{
  "num_key_value_heads": 2,
  "norm": "rmsnorm",
  "optimizer": "adamw",
  "lr_head": 0.0089
}
MLP neurons of a small language model. Each row is named by its layer, matrix (up: input weights) and neuron, and shows model dimensions 96-159. Each number is 200 + 20 x the weight over its row's rms, rounded and kept within 0 to 999.
After each neuron's rows, "fires in" lists the words (lower case) most often at its 100 highest values on Wikipedia text that the model never trained on.

L10.up559,171,227,209,175,212,192,218,194,201,237,219,205,195,196,210,185,213,193,223,232,192,198,162,191,224,246,213,206,219,160,203,242,211,173,193,199,228,218,194,162,168,193,203,163,189,216,177,178,183,206,186,201,218,144,179,193,219,205,202,180,205,225,179,195
fires in: "a"

L2.up311,212,203,177,195,193,195,192,146,204,191,184,176,202,208,203,188,206,172,209,174,221,207,197,205,197,198,206,241,218,158,200,235,244,164,191,193,206,207,178,211,174,154,198,186,205,233,190,175,204,209,199,205,171,188,222,209,218,194,181,194,210,214,217,212
fires in: "and", "or"

L2.up364,192,214,203,192,215,211,221,176,200,203,200,188,189,214,217,178,211,188,212,175,195,175,205,253,223,218,194,243,196,204,233,193,212,179,159,171,212,198,201,230,179,171,202,177,181,244,192,205,208,238,206,233,189,187,189,196,210,167,193,197,181,191,157,237
fires in: "other", "the", "and", "main", "or", "new"

L2.up509,210,181,212,216,188,218,174,184,225,220,194,164,200,197,211,174,165,229,203,174,219,198,199,254,212,223,206,219,208,211,203,221,177,183,217,194,228,216,207,218,180,148,184,195,195,191,218,194,176,201,202,193,190,199,234,196,224,165,208,206,169,202,219,234
fires in: "and"

L3.up531,210,217,220,213,146,194,186,182,204,245,248,172,226,186,200,199,226,171,202,220,199,167,182,206,230,183,213,189,216,177,185,240,184,202,198,197,219,217,216,190,173,182,198,165,225,191,178,201,204,197,223,180,201,186,206,210,221,235,198,168,185,186,180,184
fires in: "the", "a"

L10.up363,203,187,194,222,212,193,205,196,199,221,218,188,173,215,203,202,185,234,198,201,215,195,185,172,228,187,178,270,203,178,186,181,205,203,188,229,219,210,209,176,178,193,216,206,186,216,227,190,213,185,206,185,207,174,205,206,203,223,125,208,209,225,190,184
fires in: "on", "in", "1"

L12.up561,204,201,228,178,194,161,198,200,189,218,200,208,199,193,229,177,183,173,197,201,213,208,216,220,242,198,200,169,162,185,159,209,159,205,178,222,192,235,208,190,190,192,209,183,230,189,181,210,217,172,195,227,181,174,172,182,223,212,195,169,167,186,199,209
fires in: "by", "and", "the", "for", "with"

L2.up365,185,192,188,186,179,195,188,163,194,215,187,186,177,194,186,234,215,211,253,231,168,204,212,223,205,190,201,189,241,178,176,229,200,189,219,232,201,205,201,199,177,175,208,170,209,214,220,169,193,193,201,200,157,212,186,205,205,185,189,189,186,228,159,187
fires in: "not", "eventually", "especially", "often"

L12.up305,223,208,211,170,192,172,199,196,195,223,203,173,185,202,187,142,192,175,211,226,200,221,205,225,203,217,207,185,190,203,155,235,177,185,190,207,164,183,199,193,181,212,217,198,203,201,215,177,167,196,191,238,195,189,204,188,205,210,180,188,177,220,178,252
fires in: "which", "that", "and"

L3.up150,243,164,186,240,237,232,203,188,203,210,226,145,173,220,191,177,201,218,215,205,221,201,254,187,236,184,176,200,188,218,182,182,204,190,230,216,210,208,220,204,196,190,220,196,228,185,185,183,223,188,194,236,184,174,189,185,221,172,186,210,195,233,183,196
fires in: "at", "on", "during", "for", "with", "when"

L3.up431,214,221,183,227,176,204,179,177,204,202,180,201,197,201,201,195,183,213,221,202,172,203,212,181,189,201,199,227,217,177,191,216,178,171,174,209,225,180,188,191,177,154,215,197,192,257,222,172,183,210,227,195,188,197,208,193,212,193,190,196,193,243,154,227
fires in: "also", "often", "later", "then", "currently", "originally"

L2.up594,233,191,193,189,198,212,180,157,210,230,192,173,191,213,193,212,195,189,221,226,189,191,227,231,228,193,192,233,192,199,192,212,204,184,203,217,223,204,200,251,158,222,196,189,203,227,181,147,208,170,173,225,177,170,207,197,255,189,178,215,183,219,230,229
fires in: "and", "or", "for", "sir"

L10.up128,183,159,177,185,204,199,207,199,205,222,196,162,198,176,173,216,201,232,189,207,177,189,255,223,183,204,189,235,238,203,174,215,193,204,224,143,203,185,146,176,229,178,204,211,199,204,228,181,188,203,211,188,164,200,214,211,190,171,189,186,197,213,187,222
fires in: "to", "would", "can", "may", "there", "this"

L2.up159,204,163,208,181,216,228,144,197,205,183,223,189,192,192,222,162,187,193,178,205,232,204,208,214,198,219,182,206,221,205,212,187,228,208,201,198,225,209,190,211,221,185,222,178,194,204,202,226,213,217,169,223,216,191,188,185,193,178,183,196,188,203,149,234
fires in: "and", "from", "on"

L10.up482,199,174,204,172,193,183,205,194,212,222,189,198,225,209,185,198,182,195,187,202,190,189,215,197,234,220,200,201,207,154,168,222,230,170,212,208,176,209,167,188,194,206,233,180,219,171,194,236,196,202,192,217,154,168,197,189,219,216,176,202,210,233,171,167
fires in: "to", "would", "before", "not", "being"

L4.up34,215,174,175,208,202,196,192,162,213,227,240,162,224,202,158,210,226,221,169,192,177,197,195,234,214,238,182,202,215,209,196,196,201,183,177,183,224,204,208,218,206,202,217,229,222,214,220,231,232,228,207,213,198,197,182,202,197,172,188,217,189,189,140,178
fires in: "university", "september", "receptor"

L10.up379,199,202,176,199,214,215,179,203,204,207,194,195,193,211,218,168,174,189,211,225,214,190,184,197,215,224,192,192,194,191,169,190,177,228,196,201,194,253,196,193,193,215,211,171,224,219,232,170,224,195,217,223,171,183,208,200,231,211,182,162,189,211,163,192
fires in: "received", "record", "reception", "recorded", "species", "recording"

L3.up257,207,241,212,190,184,185,202,193,197,251,197,202,202,154,167,199,202,199,201,211,188,208,191,211,219,186,200,223,198,167,206,221,222,193,225,214,186,200,214,185,205,165,219,183,229,229,183,165,208,207,230,223,209,168,181,207,209,210,210,204,215,216,199,192
fires in: "a", "full"

L3.up63,235,177,165,201,196,198,201,208,204,246,178,199,190,183,208,190,212,193,226,213,179,175,200,212,244,231,182,232,265,181,185,186,213,180,163,209,217,204,169,184,184,206,231,205,215,201,216,186,193,182,225,220,184,190,198,218,231,168,182,200,196,217,189,220
fires in: "party", "country", "park", "county", "parliament", "council"

L2.up602,190,198,218,199,173,209,187,206,225,219,218,176,170,167,208,180,239,187,237,191,198,192,200,188,207,193,200,209,212,189,204,226,201,220,198,217,221,215,230,193,192,195,206,200,199,198,212,182,195,202,169,188,217,172,209,208,211,222,192,201,198,216,217,226
fires in: "the", "a"

L4.up57,193,189,194,194,195,231,212,194,202,173,204,201,195,201,174,191,217,205,216,217,186,190,228,208,208,200,180,193,207,191,208,222,218,203,200,193,189,181,224,200,213,173,203,185,219,223,206,167,201,232,192,202,170,205,219,213,227,203,183,201,212,178,201,220
fires in: "where", "while", "when", "six", "whom", "what"

L7.up572,194,195,190,219,204,222,189,203,192,209,196,196,211,202,201,240,161,201,214,185,190,179,201,215,233,208,182,223,200,209,200,198,212,188,212,217,172,232,171,184,188,210,215,180,200,186,240,173,182,199,207,190,201,199,197,200,258,206,140,133,184,220,175,214
fires in: "received", "born", "on", "at", "is", "recorded"

L2.up746,199,217,219,194,177,207,216,182,218,225,225,183,190,179,181,167,219,179,211,228,189,178,213,196,209,209,203,221,217,192,216,226,182,200,206,221,184,207,218,196,210,208,194,194,203,245,203,180,240,206,212,197,202,189,224,216,241,199,204,177,206,211,217,204
fires in: "a", "an"

L2.up23,221,204,216,195,178,244,163,168,193,203,185,193,175,207,216,165,169,191,195,187,222,213,202,215,215,197,197,230,216,207,239,198,183,193,239,220,216,214,213,205,163,181,193,180,200,212,200,176,215,252,185,218,198,199,210,197,245,209,195,177,177,190,223,250
fires in: "and", "or", "on"

L3.up273,189,146,181,172,198,219,229,173,221,195,196,187,185,197,196,211,187,156,182,230,182,193,223,210,206,194,205,224,246,194,169,199,192,202,218,219,217,214,195,229,215,183,203,199,189,192,167,151,173,231,203,196,182,204,154,208,203,187,196,172,195,201,176,185
fires in: "not", "well", "often", "will"

L10.up451,231,206,210,196,194,200,186,203,202,194,205,192,210,194,188,183,245,218,209,159,166,195,174,214,224,232,188,213,223,165,218,206,224,171,181,175,218,198,196,180,243,170,194,210,216,187,204,205,194,264,223,214,215,204,213,213,226,170,204,195,195,195,183,189
fires in: "south", "north", "southern", "french", "september"

L2.up518,203,227,192,189,173,199,193,161,211,201,188,196,207,202,202,232,182,191,224,233,179,198,195,188,211,193,203,245,216,173,204,195,196,198,201,202,202,215,201,209,191,162,205,143,215,193,187,162,189,221,168,196,193,237,188,205,236,190,200,185,192,200,168,225
fires in: "also", "not", "now", "el", "even", "often"

L2.up321,188,239,195,178,184,195,187,187,217,196,216,218,222,191,230,229,194,206,186,191,187,200,237,198,217,205,184,193,225,159,167,177,241,196,215,219,229,211,184,175,223,155,228,165,206,214,206,180,192,174,169,227,181,203,186,210,193,228,194,188,207,205,179,223
fires in: "been", "began", "also", "later", "often", "still"

L10.up597,176,205,192,201,169,196,216,193,198,226,214,184,239,178,161,191,217,165,204,213,161,176,188,220,213,178,203,207,190,193,185,204,227,167,231,206,184,201,166,196,191,202,215,162,216,210,198,180,197,206,226,249,195,186,194,179,189,240,201,162,202,247,177,219
fires in: "a", "having"

L2.up699,139,182,200,156,197,199,201,173,225,190,182,207,217,193,225,226,255,175,208,198,173,201,217,226,235,198,206,231,198,160,210,191,184,217,207,185,201,182,208,217,213,199,231,165,191,215,207,191,187,182,190,227,163,201,177,203,225,194,204,214,222,189,181,213
fires in: "american", "began", "former", "now"

L12.up502,173,202,189,176,219,223,198,205,205,230,189,211,181,179,210,218,182,175,205,196,181,206,171,187,217,178,181,227,198,188,207,179,201,204,161,204,202,201,149,172,222,206,190,171,227,235,205,163,210,176,180,257,177,212,181,217,198,188,186,223,184,226,204,213
fires in: "york", "park", "company", "party", "bank", "parents"

L4.up708,198,189,188,193,201,176,219,188,201,229,174,157,152,194,201,187,207,187,190,196,212,202,222,194,200,187,194,231,233,206,198,185,211,213,206,197,213,184,178,183,178,194,228,182,207,214,215,183,181,214,208,252,191,216,225,194,208,196,177,200,200,225,172,202
fires in: "and", "he", "also"

L4.up551,183,211,226,184,169,235,168,170,191,199,162,215,186,176,174,200,187,208,177,204,210,193,211,169,195,218,189,192,184,169,172,175,205,192,195,185,193,214,205,182,183,198,201,175,206,201,222,177,221,238,224,193,212,189,179,207,222,223,174,168,195,209,172,204
fires in: "received", "record", "vice", "video", "victory", "victoria"

L10.up283,223,188,182,186,177,207,187,180,206,183,210,189,197,164,195,193,171,184,214,202,178,208,215,178,207,214,202,201,234,167,183,221,200,210,219,190,181,177,177,208,223,192,209,181,198,207,226,182,182,216,197,197,152,180,222,194,213,217,165,186,191,232,201,217
fires in: "also", "to", "he", "not", "who", "first"

L9.up450,207,196,168,177,186,217,202,173,194,183,203,171,205,211,170,174,187,220,175,209,177,203,237,169,190,184,158,202,230,175,185,207,196,217,209,194,183,191,195,180,199,205,213,198,200,215,220,189,177,216,186,222,200,197,193,225,242,176,150,177,204,191,178,226
fires in: "they", "where", "while", "when", "these", "there"

L3.up568,216,173,179,184,189,188,190,155,214,224,179,181,213,186,177,196,238,196,184,207,167,153,200,211,205,227,206,216,236,196,173,230,216,191,191,221,197,207,175,210,224,181,229,180,190,212,195,192,209,183,221,206,196,202,173,210,179,178,204,198,195,224,195,177
fires in: "can", "would", "may", "will", "could", "often"

L2.up224,223,186,211,202,190,212,196,211,197,181,237,180,204,221,214,190,195,199,185,201,164,181,274,194,239,198,213,182,208,190,193,187,193,192,212,146,199,198,171,207,169,192,207,196,207,196,170,220,179,183,211,227,175,189,149,191,225,208,211,181,205,208,136,205
fires in: "as", "to", "with", "1st", "on", "gold"

L4.up766,212,199,166,223,205,195,202,198,222,229,175,167,225,177,191,182,208,155,195,224,192,196,224,168,206,220,205,222,195,200,181,215,228,198,216,213,188,191,239,193,177,189,215,200,199,201,201,161,169,172,230,234,202,206,181,222,248,181,179,220,178,198,196,226
fires in: "was", "his", "the", "as", "her"